config = dict(
    num_hidden_layers=11,
    hidden_size=160,
    num_attention_heads=4,
    num_key_value_heads=4,
    head_dim=32,
    intermediate_size=448,
    vocab_size=3412,
    hidden_act='swiglu',
    norm='rmsnorm',
    norm_place='pre',
    norm_eps=1e-05,
    positions='rope',
    rope_theta=10000.0,
    rope_fraction=1.0,
    qk_norm=False,
    attn_scale=0.177,
    bias='none',
    tie_word_embeddings=False,
    parallel_block=False,
    init='uniform',
    init_std_qkv=0.0245,
    init_std_o=0.00583,
    init_std_up=0.0245,
    init_std_down=0.00312,
    optimizer='muon_variant',
    learning_rate=0.00837,
    lr_mult_o=3.0,
    beta1=0.9,
    lr_head=0.0061,
    max_grad_norm=2.0,
    warmup_steps=200,
    schedule='wsd',
    decay_fraction=0.578,
    decay_shape='pow',
    final_lr_fraction=0.0,
    batch_tokens=32768,
    max_seq_len=256,
    doc_mask=True,
    train_tokens=182200000,
    max_steps=5561,
    dataset='wikipedia_en',
)
MLP neurons of a small language model. Each row is named by its layer, matrix (gate and up: input weights) and neuron, and shows model dimensions 96-159. Each number is 200 + 20 x the weight over its row's rms, rounded and kept within 0 to 999. A neuron's up and down rows have the sign that makes its largest values positive.
Before each neuron's rows, "fires after" lists the tokens most often just before its 100 highest values on Wikipedia text that the model never trained on.

fires after: " G", " C", " Que", " St", " t"
L3.gate444,174,214,223,182,223,158,216,211,192,195,183,189,185,183,165,221,184,179,213,158,186,210,199,169,179,180,234,184,198,227,206,177,212,205,203,221,168,203,168,196,194,219,199,208,205,203,203,188,208,212,220,164,213,202,139,171,175,227,186,230,204,221,189,229
L3.up444,215,208,176,188,218,170,197,156,191,190,168,204,186,242,174,241,158,180,222,191,206,194,171,178,228,204,222,202,209,194,195,175,209,191,220,212,211,188,204,217,166,227,182,212,189,186,217,187,202,210,212,196,209,205,194,199,187,152,183,185,223,198,234,190

fires after: " S", "S", "os", " Bel"
L2.gate423,206,218,207,219,204,190,193,197,207,187,204,200,175,205,183,219,185,209,208,217,125,215,166,187,206,160,192,187,202,200,201,236,184,209,212,199,175,193,201,206,199,247,233,189,157,229,205,237,201,209,215,197,205,220,182,158,168,206,198,155,222,179,188,180
L2.up423,229,212,186,243,217,196,182,173,217,232,204,208,202,237,209,214,191,221,180,220,200,192,168,199,199,229,199,214,218,196,188,189,177,211,212,190,223,197,210,170,211,224,210,198,186,203,203,174,204,190,185,166,167,209,204,221,197,222,185,171,200,193,203,204

fires after: " cl", " d", " D", " reg", " l", " Ch"
L2.gate128,183,242,203,219,209,197,211,206,202,198,179,190,199,224,190,183,204,185,222,189,204,195,157,236,176,236,193,214,222,216,188,214,177,220,248,190,181,189,204,211,210,169,201,208,193,232,236,198,205,187,212,174,207,205,202,212,188,198,248,214,169,187,237,198
L2.up128,174,216,199,214,233,178,213,207,164,159,212,217,205,222,187,181,190,225,210,181,174,217,187,192,180,209,197,223,205,175,161,185,233,231,223,186,178,194,227,199,151,185,184,202,212,226,205,170,212,186,223,170,179,202,200,206,200,180,211,194,173,177,220,210

fires after: " R", " r", " b", "K", " D", "R"
L3.gate213,212,194,163,188,195,239,223,219,201,180,204,198,184,194,204,224,194,215,198,195,172,191,242,218,204,231,234,167,165,209,184,211,196,190,179,214,182,229,215,207,219,212,192,223,225,178,202,211,206,210,222,211,168,180,182,192,216,165,161,235,196,201,206,221
L3.up213,169,179,220,212,181,209,216,197,192,191,221,204,188,154,213,189,199,173,214,198,200,181,231,195,234,218,218,207,198,210,234,243,186,193,176,241,207,183,203,185,215,187,241,191,207,200,214,212,219,234,195,249,232,200,175,208,221,185,225,193,218,205,177,209

fires after: "k", " K", "ok", "а", " help", "ai"
L3.gate2,230,219,201,192,201,189,217,203,194,226,197,220,197,212,198,178,236,178,187,214,219,193,196,209,211,222,196,214,184,206,225,184,191,198,208,179,213,189,189,202,211,205,192,236,197,162,212,213,222,185,206,215,197,207,208,182,233,176,229,196,209,173,198,223
L3.up2,216,215,217,186,211,191,219,220,181,193,211,203,228,227,198,197,228,215,198,211,200,238,211,210,232,258,186,235,178,228,205,191,183,214,197,190,203,181,195,200,190,216,222,215,218,225,208,223,210,204,180,151,201,226,179,151,199,193,194,213,216,198,189,205

fires after: "0", "5", "8", " L", "c", " code"
L3.gate154,187,162,205,204,217,218,207,223,201,206,216,202,165,217,217,160,181,180,223,198,233,218,209,209,207,223,169,219,180,212,227,222,207,152,205,203,200,174,218,206,187,207,232,201,195,221,181,193,228,223,206,181,187,192,140,211,176,167,201,171,207,207,186,201
L3.up154,169,196,203,216,191,233,217,190,210,213,187,162,200,210,216,197,219,187,185,197,181,208,211,191,170,217,191,195,164,217,207,204,227,147,201,155,200,202,201,216,197,219,159,180,244,187,227,189,176,217,210,193,168,212,187,162,231,189,201,172,191,194,170,170

fires after: " V", " S", " L", " Mar", " E", " l"
L3.gate91,160,214,209,187,220,209,204,202,209,224,204,187,203,228,214,173,218,180,204,195,210,203,200,199,147,220,222,186,152,227,187,215,188,201,230,220,184,245,213,187,240,180,180,219,178,205,231,187,201,196,201,190,169,202,178,249,210,231,186,205,210,190,171,187
L3.up91,213,165,227,188,177,208,186,219,205,185,208,208,244,203,196,191,256,201,183,191,198,192,220,210,160,229,205,178,148,212,216,192,191,190,187,222,220,189,206,213,211,155,190,220,194,195,210,191,207,197,134,168,203,193,220,189,189,210,186,198,222,231,160,186

fires after: " C", " B", " c", " b", "R", " pl"
L3.gate216,182,211,195,209,216,173,199,204,174,177,209,160,177,202,184,233,186,210,198,237,198,166,226,170,181,210,217,182,199,199,197,221,179,178,166,225,163,213,218,205,158,205,178,147,205,204,181,205,229,222,186,211,166,167,168,217,196,191,190,198,215,167,166,180
L3.up216,222,200,179,197,180,158,232,200,214,224,223,181,214,240,196,194,191,200,200,195,241,193,172,212,170,222,216,201,199,183,188,171,208,198,193,217,171,177,224,206,180,219,217,166,200,228,182,190,183,181,186,170,224,222,177,234,186,185,206,205,208,147,187,200

fires after: " S", "S", "us", "s", " X", " s"
L3.gate180,233,169,196,216,214,204,185,214,230,200,175,206,158,210,218,220,174,237,207,168,210,224,189,185,213,197,196,194,173,212,186,210,172,171,221,179,236,183,223,223,206,169,235,243,208,203,198,214,208,186,233,212,216,170,204,201,214,198,204,207,216,228,217,197
L3.up180,202,219,208,224,206,160,213,211,207,195,202,234,194,194,205,191,206,216,180,194,157,221,243,215,173,209,235,180,228,173,184,204,190,222,242,218,200,215,212,187,197,158,213,194,194,175,203,176,233,195,208,206,192,168,185,230,225,189,186,212,246,236,198,181

fires after: " Gl", " D", " L", " S", " al"
L3.gate72,190,226,193,190,193,250,210,211,169,241,212,219,235,210,165,184,243,181,186,209,198,180,199,191,173,207,203,183,197,161,237,231,206,215,208,218,203,247,220,204,189,208,214,180,201,196,181,232,196,206,212,159,195,205,211,211,190,227,188,223,236,201,169,238
L3.up72,236,212,229,185,224,217,183,199,222,238,213,203,192,194,201,231,195,199,196,219,190,219,212,187,208,192,223,182,201,197,227,243,207,223,235,201,224,234,179,209,235,210,193,221,206,213,202,248,182,184,191,185,184,237,201,189,187,235,201,180,220,212,201,230

fires after: " H", " N", " B", " Ch", " F", " Y"
L3.gate66,152,235,220,174,232,210,225,219,178,198,162,213,234,205,209,204,202,203,198,195,186,216,222,192,223,208,197,188,201,199,210,216,237,176,218,194,167,193,194,179,229,227,210,235,183,190,207,182,190,185,205,182,202,201,194,188,203,209,224,192,216,191,189,214
L3.up66,211,219,198,176,209,182,196,227,205,206,193,167,208,216,192,213,153,200,214,191,224,226,201,224,203,212,216,160,210,194,170,185,179,215,179,188,222,161,206,205,165,179,219,178,204,169,220,212,182,196,188,217,182,197,222,210,195,223,222,155,209,162,183,180

fires after: ".", " Sh"
L2.gate170,184,189,191,186,228,205,227,216,181,192,170,178,202,210,153,226,191,168,201,194,182,165,202,160,164,219,202,193,192,209,186,167,200,217,207,197,202,164,195,211,212,229,211,186,170,221,200,229,213,204,224,207,202,201,167,185,166,207,190,179,193,199,239,182
L2.up170,169,227,170,188,213,217,185,192,214,161,182,205,203,219,207,207,168,175,201,194,176,181,220,163,193,192,193,166,202,169,195,181,226,218,204,198,231,246,228,205,194,198,196,220,205,180,199,195,206,200,204,179,219,195,193,187,178,177,185,192,184,205,226,194

fires after: " (", " w", " s", " S", " K"
L3.gate78,184,212,181,221,176,231,236,187,215,204,233,181,150,196,176,208,182,192,218,187,162,191,213,213,196,164,203,167,236,172,237,200,200,224,202,230,216,192,214,183,180,194,219,221,172,169,189,231,175,200,191,226,190,177,201,166,211,228,228,206,216,219,203,180
L3.up78,211,223,202,225,260,204,221,181,225,197,162,193,211,182,200,215,164,200,218,194,187,173,218,241,221,145,191,188,202,243,182,211,220,214,264,253,198,204,224,215,195,182,204,196,177,199,170,196,204,203,189,191,230,176,197,206,221,181,191,218,212,195,175,204

fires after: " R", "R", " c", " C", " w", " "
L3.gate327,177,182,190,169,216,197,201,193,193,183,173,202,212,206,201,217,207,213,183,164,229,180,186,190,199,190,162,175,228,166,209,221,200,197,200,216,194,212,219,209,183,191,179,225,218,222,182,191,188,210,224,163,180,171,227,196,185,183,228,210,204,196,189,237
L3.up327,189,210,237,198,203,222,201,206,211,215,177,182,217,196,172,174,190,224,219,211,194,211,223,161,220,217,186,201,207,198,223,173,211,197,181,177,202,200,237,173,188,172,199,239,218,195,199,244,175,204,226,166,189,175,215,187,210,209,233,196,204,213,184,196

fires after: "-", " s", " D", " S", " (", "|"
L2.gate1,199,175,196,172,209,218,180,211,219,211,224,180,212,204,198,219,180,221,211,183,208,221,169,216,213,202,259,213,202,167,196,244,216,202,229,211,205,209,167,169,188,188,163,225,186,206,219,201,171,196,196,189,209,209,238,195,175,216,185,199,189,198,232,192
L2.up1,198,205,215,192,229,193,187,203,180,174,178,223,171,212,208,254,172,207,213,247,210,201,189,211,176,192,222,174,216,186,231,213,210,197,206,202,236,208,196,157,143,167,200,188,174,200,200,197,165,186,201,167,208,207,233,179,189,201,174,188,201,165,228,209

fires after: " K", "1", " J", " Je", "K"
L4.gate289,205,199,195,161,214,213,220,223,172,189,187,203,196,184,179,230,182,158,201,176,200,192,195,206,172,180,210,148,181,178,208,201,186,199,241,240,223,191,212,186,205,216,234,191,195,215,223,236,180,191,179,222,191,227,197,198,218,194,216,206,218,218,210,211
L4.up289,215,212,176,176,202,193,223,182,144,234,234,183,200,210,189,216,215,194,204,230,204,213,195,218,184,197,201,173,251,186,184,230,213,204,215,206,186,215,201,218,173,224,264,200,214,223,183,205,172,225,196,214,217,200,216,197,211,204,210,197,210,246,225,189

fires after: " f", " ad", " comm", " rep", " inter", " F"
L4.gate21,167,206,223,176,182,197,203,219,167,202,221,201,152,183,169,172,183,198,187,207,200,216,213,228,237,184,222,213,211,194,181,187,194,180,169,192,166,206,224,183,211,177,198,198,174,197,161,196,223,213,175,227,183,167,199,192,193,208,204,216,181,192,213,206
L4.up21,187,205,214,210,174,173,181,208,228,165,223,205,191,163,156,216,167,229,184,204,155,212,209,206,189,185,178,217,205,208,176,216,228,209,172,180,182,170,211,193,178,189,175,188,178,206,197,203,234,212,213,194,215,167,219,194,168,228,194,172,195,172,186,236

fires after: "5", "0", "3", "8"
L4.gate130,196,192,165,206,213,202,132,212,176,207,232,189,222,206,180,229,185,158,191,209,206,239,184,168,192,202,163,226,188,180,241,216,233,168,198,198,209,166,215,185,193,171,199,213,213,193,187,196,188,199,214,216,174,189,207,194,158,194,192,191,213,208,196,210
L4.up130,196,162,185,200,145,230,186,210,192,218,202,180,200,167,188,212,211,208,197,201,230,210,201,217,230,180,190,180,212,172,193,198,195,190,185,189,195,208,190,181,198,187,181,204,223,208,210,178,177,212,158,185,199,248,226,219,195,193,200,202,207,234,222,179

fires after: " (", "==", " \"", "\n\n", " =\n\n", " w"
L6.gate325,212,207,210,197,188,214,219,185,221,180,218,189,175,175,196,208,218,225,209,174,172,187,198,207,190,210,203,187,192,187,203,166,198,213,183,226,205,200,197,187,197,223,217,195,182,200,196,202,177,213,205,184,216,211,176,170,194,204,227,180,218,199,205,222
L6.up325,198,203,188,192,231,192,160,180,211,191,217,198,237,175,207,180,184,205,246,204,152,168,221,196,165,183,220,224,181,214,191,193,182,191,198,191,180,192,232,195,171,197,237,196,204,216,218,224,174,178,176,180,239,202,211,190,209,178,209,168,219,194,214,190

fires after: " F", " reg", " comp", " cons", " Comp"
L3.gate330,211,215,203,180,196,176,235,209,183,179,225,183,200,213,164,197,183,185,164,168,171,184,234,210,210,221,203,208,183,182,206,191,228,179,210,186,229,170,211,227,197,198,201,188,194,202,210,220,167,190,246,215,196,241,220,200,206,161,187,205,207,178,182,222
L3.up330,193,244,224,183,230,169,200,225,201,194,207,194,191,187,212,209,195,202,179,215,171,217,201,197,218,207,212,231,179,173,203,219,213,201,232,216,202,193,204,237,197,173,218,237,197,201,188,214,173,215,193,213,187,170,163,174,186,191,210,176,201,197,193,200

fires after: " b", " H", "b", "w", " B", "W"
L6.gate148,216,167,202,150,205,205,193,212,228,185,185,160,198,207,218,179,218,234,194,204,238,217,198,186,220,182,165,199,190,190,211,199,198,181,190,198,191,179,192,211,179,207,192,190,250,192,243,191,184,192,210,205,203,197,213,186,171,208,181,190,201,199,230,199
L6.up148,233,177,161,194,225,198,191,209,194,202,190,201,189,211,191,193,224,188,231,171,175,199,214,154,176,173,203,188,187,208,206,221,222,187,215,225,203,230,244,182,199,186,237,192,184,170,192,186,223,225,189,186,192,222,234,210,191,212,185,213,196,187,227,228

fires after: " N", " E", " A", ",", " |", " I"
L6.gate290,205,205,178,170,210,172,203,191,165,185,172,180,235,156,180,175,192,207,173,203,191,229,210,216,198,215,239,208,184,183,234,208,167,172,223,183,222,203,201,210,207,223,168,230,195,193,191,226,204,179,199,200,207,221,208,212,227,204,213,216,197,197,184,201
L6.up290,180,161,236,182,178,207,183,187,243,178,202,220,183,188,213,229,172,173,213,192,220,209,168,194,193,171,199,200,177,226,204,193,205,200,225,192,212,215,170,185,218,204,181,193,183,180,195,171,181,203,205,215,184,191,205,178,184,206,213,205,198,199,196,217

fires after: " h", " a", " r", " to", " m", " ar"
L6.gate53,254,172,188,224,200,219,181,190,190,173,241,199,187,248,210,201,232,197,188,223,193,222,171,198,192,154,170,193,220,184,206,228,229,210,189,198,190,180,198,187,176,209,196,196,199,189,180,238,184,194,202,201,194,222,210,179,195,215,182,186,191,219,191,186
L6.up53,235,211,209,226,159,172,210,225,198,192,231,213,193,190,194,205,200,220,174,199,200,217,201,192,222,220,196,189,215,142,191,199,207,204,233,217,190,167,223,223,201,234,224,212,161,226,221,205,200,220,204,181,203,220,194,195,204,224,226,197,178,210,183,198

fires after: " f", " F", " reg", " conf"
L2.gate11,203,210,163,164,203,201,231,166,193,217,208,213,200,187,159,231,210,199,185,172,186,212,201,192,200,198,189,221,187,192,208,214,217,222,191,249,193,188,222,218,161,208,208,228,194,233,225,185,217,207,201,222,205,180,206,214,174,198,243,204,198,196,186,231
L2.up11,211,258,191,189,184,188,208,166,221,208,189,181,181,184,170,187,190,214,196,154,173,252,174,214,200,197,192,196,188,197,181,216,212,221,219,206,196,196,224,217,218,210,192,226,210,210,202,195,201,229,192,182,212,197,199,226,176,203,209,197,212,175,197,203

fires after: " M", " m", " a", "M", "-F"
L2.gate41,228,228,170,214,211,207,182,195,195,207,205,196,238,195,189,189,236,196,195,174,172,230,198,190,192,163,181,208,172,165,208,190,200,204,189,187,177,196,212,183,174,194,143,183,199,201,199,198,183,156,240,195,208,236,230,203,240,178,187,201,247,184,208,198
L2.up41,232,210,194,222,212,193,148,201,217,188,208,188,214,206,205,191,216,212,185,194,210,218,210,199,185,193,164,236,188,147,212,203,245,189,180,182,166,184,201,199,199,223,180,187,206,234,221,210,189,160,235,204,235,197,210,195,208,194,184,191,221,235,208,234

fires after: " m", "M", " M", "op", " te"
L4.gate44,202,157,165,211,199,227,190,205,195,208,214,195,199,201,191,223,225,198,201,207,192,205,184,183,223,186,210,216,189,215,206,162,203,183,231,171,211,165,212,212,191,220,184,229,178,235,206,217,218,158,217,204,179,205,198,209,197,195,170,196,233,214,229,199
L4.up44,206,210,195,203,185,195,155,266,171,220,215,188,181,233,189,207,199,204,211,178,236,198,239,207,216,204,192,183,198,198,174,198,211,215,235,198,218,180,229,182,178,208,184,238,204,206,215,217,188,203,212,218,260,227,177,206,206,246,198,181,207,218,200,201

fires after: " K", " J", " H", " B", "d", "b"
L3.gate331,224,222,217,209,209,210,172,213,207,184,182,197,191,213,217,220,208,177,198,203,214,178,211,184,190,207,197,214,195,175,186,212,197,190,207,201,225,187,193,191,209,241,203,210,195,206,241,203,206,195,195,223,171,197,206,164,162,188,209,205,184,208,225,206
L3.up331,190,226,182,172,186,223,191,167,194,201,181,154,207,217,198,196,178,186,236,199,232,204,185,188,184,206,215,210,222,176,175,238,238,186,181,214,218,170,198,200,189,198,175,203,194,167,220,177,199,204,167,214,189,191,210,192,203,182,206,213,193,216,198,189

fires after: " W", " P", " p", "ony", "-", "n"
L3.gate343,224,199,215,219,206,205,191,208,202,214,155,202,191,201,209,188,180,204,222,173,214,174,221,232,199,181,209,195,150,203,230,198,217,223,177,191,200,209,194,178,184,152,202,209,173,215,190,200,151,225,210,189,176,203,207,167,164,229,172,195,144,194,212,170
L3.up343,227,189,214,212,182,186,212,238,166,234,170,193,169,191,192,211,225,190,187,183,231,124,216,214,195,198,219,205,152,209,181,177,144,223,194,195,222,178,189,173,226,180,196,190,203,192,191,165,179,188,203,199,187,228,206,202,184,207,175,191,157,197,213,182

fires after: " B", " b", " C", "B", "C", " c"
L6.gate25,201,222,201,182,239,187,193,210,175,201,198,163,217,207,209,214,239,219,197,157,228,190,217,188,158,151,176,205,205,193,223,209,228,222,206,192,206,221,194,191,194,204,190,158,237,231,197,166,181,228,176,183,194,180,190,196,220,156,195,196,179,211,189,189
L6.up25,224,208,194,191,197,228,208,211,161,188,188,179,223,191,191,198,215,227,210,220,177,211,215,179,194,184,196,196,235,205,189,168,195,194,199,216,204,207,203,149,207,205,202,161,183,213,199,175,202,187,197,219,158,190,175,211,208,190,175,205,192,200,197,200

fires after: "1", "c", "nt", "ad", " U"
L2.gate81,211,250,177,201,224,199,197,180,205,165,175,191,201,208,162,233,216,190,202,249,149,212,196,230,194,220,184,196,236,182,215,215,209,175,177,202,204,192,192,184,246,193,224,210,205,213,212,191,186,205,212,176,222,207,214,195,214,170,205,207,184,200,173,200
L2.up81,193,213,217,193,239,186,181,225,238,203,199,210,228,212,206,232,205,215,211,201,156,190,186,214,218,253,161,192,208,194,212,187,201,192,200,191,195,191,192,204,216,180,200,225,213,212,241,193,196,198,188,203,198,205,224,177,175,192,195,175,192,181,174,193

fires after: " B", " A", " b", " O", " g", "A"
L6.gate367,185,181,182,183,186,191,191,205,213,211,215,202,237,173,261,217,193,190,236,210,168,205,222,184,213,192,229,165,189,175,190,200,222,212,203,216,212,178,218,199,174,209,224,211,221,174,207,229,198,245,201,195,204,212,207,197,218,193,191,169,224,200,220,205
L6.up367,204,171,200,187,210,209,223,167,208,198,215,162,192,202,222,181,224,193,210,199,217,215,153,186,176,218,197,137,177,188,199,200,222,178,223,224,186,204,171,191,181,180,175,179,214,144,184,221,201,214,190,188,203,205,214,207,220,188,194,185,213,195,203,224

fires after: " W", " S", " C", " Sch", " c", "S"
L3.gate289,178,217,225,239,193,182,176,195,197,230,207,190,169,188,196,186,186,182,199,194,207,160,192,198,230,170,242,193,187,212,214,182,197,216,218,164,215,203,207,225,211,213,195,204,183,189,215,198,187,204,216,235,179,218,193,174,197,207,201,209,203,190,204,218
L3.up289,199,185,152,201,221,193,198,204,226,190,196,185,208,214,211,228,180,245,221,160,233,213,204,185,161,202,189,183,179,203,196,205,219,191,213,224,223,226,231,191,188,185,203,174,229,191,236,173,195,154,185,202,132,189,202,192,247,186,198,200,220,223,167,201

fires after: " P", " p", " v", "C", "G", "D"
L3.gate27,190,184,196,187,201,190,190,220,164,187,203,184,177,188,197,197,180,193,193,197,202,193,245,220,199,209,223,198,194,162,188,184,178,200,200,160,199,182,205,162,154,164,222,205,198,234,205,205,235,204,212,180,176,183,195,219,186,206,234,207,133,182,217,186
L3.up27,213,225,233,217,200,193,171,190,228,201,207,196,161,183,192,218,186,217,202,202,220,182,219,182,207,180,218,209,199,224,226,189,219,164,222,163,216,229,209,203,196,201,203,209,211,221,188,174,219,186,219,180,209,175,190,220,195,207,190,222,168,205,193,187

fires after: " S", " s", "S", "es", "A"
L3.gate134,191,197,186,198,202,201,147,212,235,191,214,204,193,194,224,200,218,225,188,195,191,194,180,193,193,166,231,212,203,154,220,224,217,224,201,188,199,201,233,179,204,195,164,208,196,182,182,192,185,167,205,173,186,277,193,181,223,186,204,226,236,187,220,224
L3.up134,204,208,177,219,198,175,163,205,215,182,193,156,187,229,224,230,163,254,180,203,193,192,193,230,190,195,211,188,196,179,217,186,192,215,201,171,194,180,224,162,202,207,190,183,175,199,172,184,188,170,208,159,180,230,185,207,234,200,187,211,197,208,185,220

fires after: " M", " m", "B", " J", "M", " B"
L3.gate86,202,212,189,206,209,185,205,223,180,199,198,235,211,211,215,195,209,218,212,189,178,173,197,198,176,223,197,174,208,171,208,192,195,238,197,209,186,157,204,200,166,180,186,193,194,219,195,209,229,167,203,173,212,225,201,215,210,199,188,185,183,223,211,209
L3.up86,238,190,185,195,171,212,212,202,176,176,205,205,187,203,193,222,210,198,186,169,177,173,225,179,243,198,225,206,157,209,166,202,149,210,193,175,217,210,221,189,206,211,170,229,212,208,163,202,180,161,201,206,225,211,238,197,236,200,191,223,163,218,182,199

fires after: " S", " s", "S", " m", "-s"
L3.gate285,205,206,204,226,179,209,210,190,198,168,208,205,183,213,217,218,204,228,179,176,194,195,190,216,193,178,204,165,196,191,222,206,198,209,226,205,178,211,205,183,191,190,219,186,189,236,239,189,216,210,199,181,205,192,190,217,212,188,207,211,221,196,182,203
L3.up285,198,208,197,214,162,176,214,183,227,200,169,186,215,188,168,202,220,221,213,227,171,208,225,221,178,175,232,175,204,210,192,203,225,197,199,214,190,227,219,192,223,160,221,190,216,219,223,175,221,244,207,176,166,188,211,193,217,179,214,190,224,216,187,210

fires after: " D", " d", " O", " gu", "D"
L2.gate268,177,206,212,219,196,197,212,219,173,199,195,216,182,177,208,205,173,184,191,169,217,192,194,228,203,205,225,201,161,189,177,196,190,171,226,202,200,184,210,185,186,144,234,211,214,193,220,213,200,254,188,202,209,155,174,159,214,201,245,211,210,210,191,194
L2.up268,203,224,185,209,225,181,164,249,177,178,227,216,225,213,186,204,188,203,205,228,216,149,220,185,208,183,205,224,205,201,218,188,156,184,182,239,211,205,226,204,198,166,194,200,203,201,213,187,190,203,199,159,174,202,155,206,216,197,211,184,191,181,236,176

fires after: " ", " S", " (", "S", " T"
L3.gate321,171,201,195,213,214,168,167,237,185,198,178,184,197,205,200,180,176,191,153,207,171,197,194,185,196,207,189,177,214,186,201,226,172,201,202,215,208,217,198,192,201,181,224,190,232,186,191,170,210,195,212,198,186,202,190,217,196,211,225,233,205,216,188,208
L3.up321,167,184,221,192,249,176,203,213,162,176,193,200,209,178,213,208,164,219,182,198,187,204,201,210,223,173,180,198,193,192,210,236,228,203,204,209,176,220,232,186,227,187,184,200,177,200,218,209,221,178,230,156,168,179,190,211,178,210,179,189,213,197,177,206

fires after: " ", "y", " election", " At", "iment", "ric"
L3.gate402,213,213,236,190,194,195,212,208,194,192,185,210,202,211,206,237,219,201,213,215,162,185,187,211,203,186,191,200,223,164,194,182,199,202,203,198,194,233,201,177,202,205,185,211,180,165,212,205,216,235,178,200,202,195,194,218,245,217,185,187,202,201,215,165
L3.up402,195,222,191,182,181,181,174,212,185,224,213,204,183,192,186,184,219,202,233,220,228,204,195,244,207,173,157,198,187,203,223,217,201,198,205,191,218,159,177,192,161,151,201,214,201,224,199,219,235,255,173,202,187,187,221,192,231,193,201,217,207,207,186,179

fires after: " |", ","
L6.gate107,229,197,205,171,207,203,186,201,193,184,196,220,225,193,171,194,210,197,218,185,197,220,181,198,168,161,177,223,196,185,210,166,210,170,224,189,188,213,226,217,203,214,188,223,201,186,210,187,186,181,193,177,240,197,222,213,206,205,204,191,191,156,221,200
L6.up107,194,197,217,183,194,189,183,219,183,190,214,202,166,199,180,191,199,206,190,224,185,200,199,232,203,208,213,169,242,235,225,209,187,247,202,208,179,237,183,173,198,213,173,178,209,198,196,210,233,194,221,206,183,173,198,217,163,213,217,179,186,187,202,208

fires after: " C", " c", "C", " B", " St"
L4.gate445,168,176,190,192,222,177,221,166,200,226,226,187,176,188,206,213,156,203,230,198,216,203,211,192,219,200,194,197,180,197,203,233,182,194,203,190,168,222,172,185,215,218,209,189,185,183,176,181,172,201,208,200,201,210,166,195,222,186,203,177,187,211,186,186
L4.up445,220,206,176,186,173,206,193,200,158,183,193,191,208,228,175,182,180,173,228,208,201,188,192,185,216,181,239,179,218,185,239,173,216,218,194,203,206,194,207,275,196,201,151,178,224,184,204,182,192,189,214,189,198,188,242,229,173,207,186,221,213,211,211,199

fires after: " T", " c", " t", " disc", "C", " Br"
L3.gate380,219,204,213,175,225,194,193,206,220,185,251,172,152,185,175,157,214,201,219,198,177,208,184,207,212,206,221,207,186,202,228,215,218,165,207,203,197,192,216,188,204,241,175,192,222,150,216,180,176,220,177,208,188,223,186,177,172,211,184,196,180,182,238,210
L3.up380,207,220,183,179,206,183,204,182,245,173,188,202,175,202,194,183,201,225,224,202,159,206,189,237,182,196,230,186,225,194,205,198,190,219,190,194,200,188,197,195,200,217,219,206,245,183,172,160,213,175,193,225,205,205,184,199,176,195,180,207,195,204,200,184

fires after: " c", " C", "C", " dec"
L3.gate443,180,194,196,234,172,158,193,210,182,166,254,204,214,196,156,180,182,170,206,200,175,180,210,212,210,200,254,179,188,180,186,205,233,196,196,182,192,189,218,203,195,217,141,181,189,207,283,227,214,206,213,171,193,196,163,190,206,192,227,183,240,201,184,184
L3.up443,205,181,205,175,226,172,193,188,192,183,209,195,168,226,168,145,193,170,187,203,185,203,220,188,229,183,252,215,182,190,185,206,207,187,190,171,222,192,175,207,206,218,151,201,195,220,241,160,212,176,198,174,210,217,183,179,205,218,194,173,202,174,211,169

fires after: " |", "A", ".", ":", ")."
L4.gate72,174,225,229,204,218,194,204,196,187,214,193,206,177,164,204,222,198,175,164,225,191,156,204,190,201,209,214,166,180,197,201,186,193,195,190,160,164,188,185,202,156,176,207,163,177,207,188,208,169,243,227,230,198,194,226,218,210,196,209,154,177,200,175,194
L4.up72,172,209,208,214,205,229,213,198,206,198,182,226,196,165,228,189,143,181,230,228,171,152,197,231,195,189,210,161,227,182,191,188,180,207,203,209,172,204,202,225,172,205,199,214,174,204,193,186,228,210,231,229,204,195,212,202,233,210,239,183,199,205,183,206

fires after: " S", " M", "S", " m"
L2.gate154,184,191,169,188,168,208,191,175,189,179,221,189,156,196,208,193,226,210,173,222,194,183,212,173,191,199,200,169,214,172,222,225,234,202,210,215,196,192,230,232,181,201,211,216,192,223,148,198,225,193,200,220,189,186,221,187,246,202,191,178,226,191,175,200
L2.up154,211,178,208,203,194,210,195,197,203,181,195,198,179,178,174,192,184,190,190,182,191,183,179,185,218,193,208,241,172,220,195,206,218,235,212,201,210,205,197,214,158,201,186,227,210,194,195,199,191,185,246,218,219,202,193,152,232,207,193,168,177,202,210,225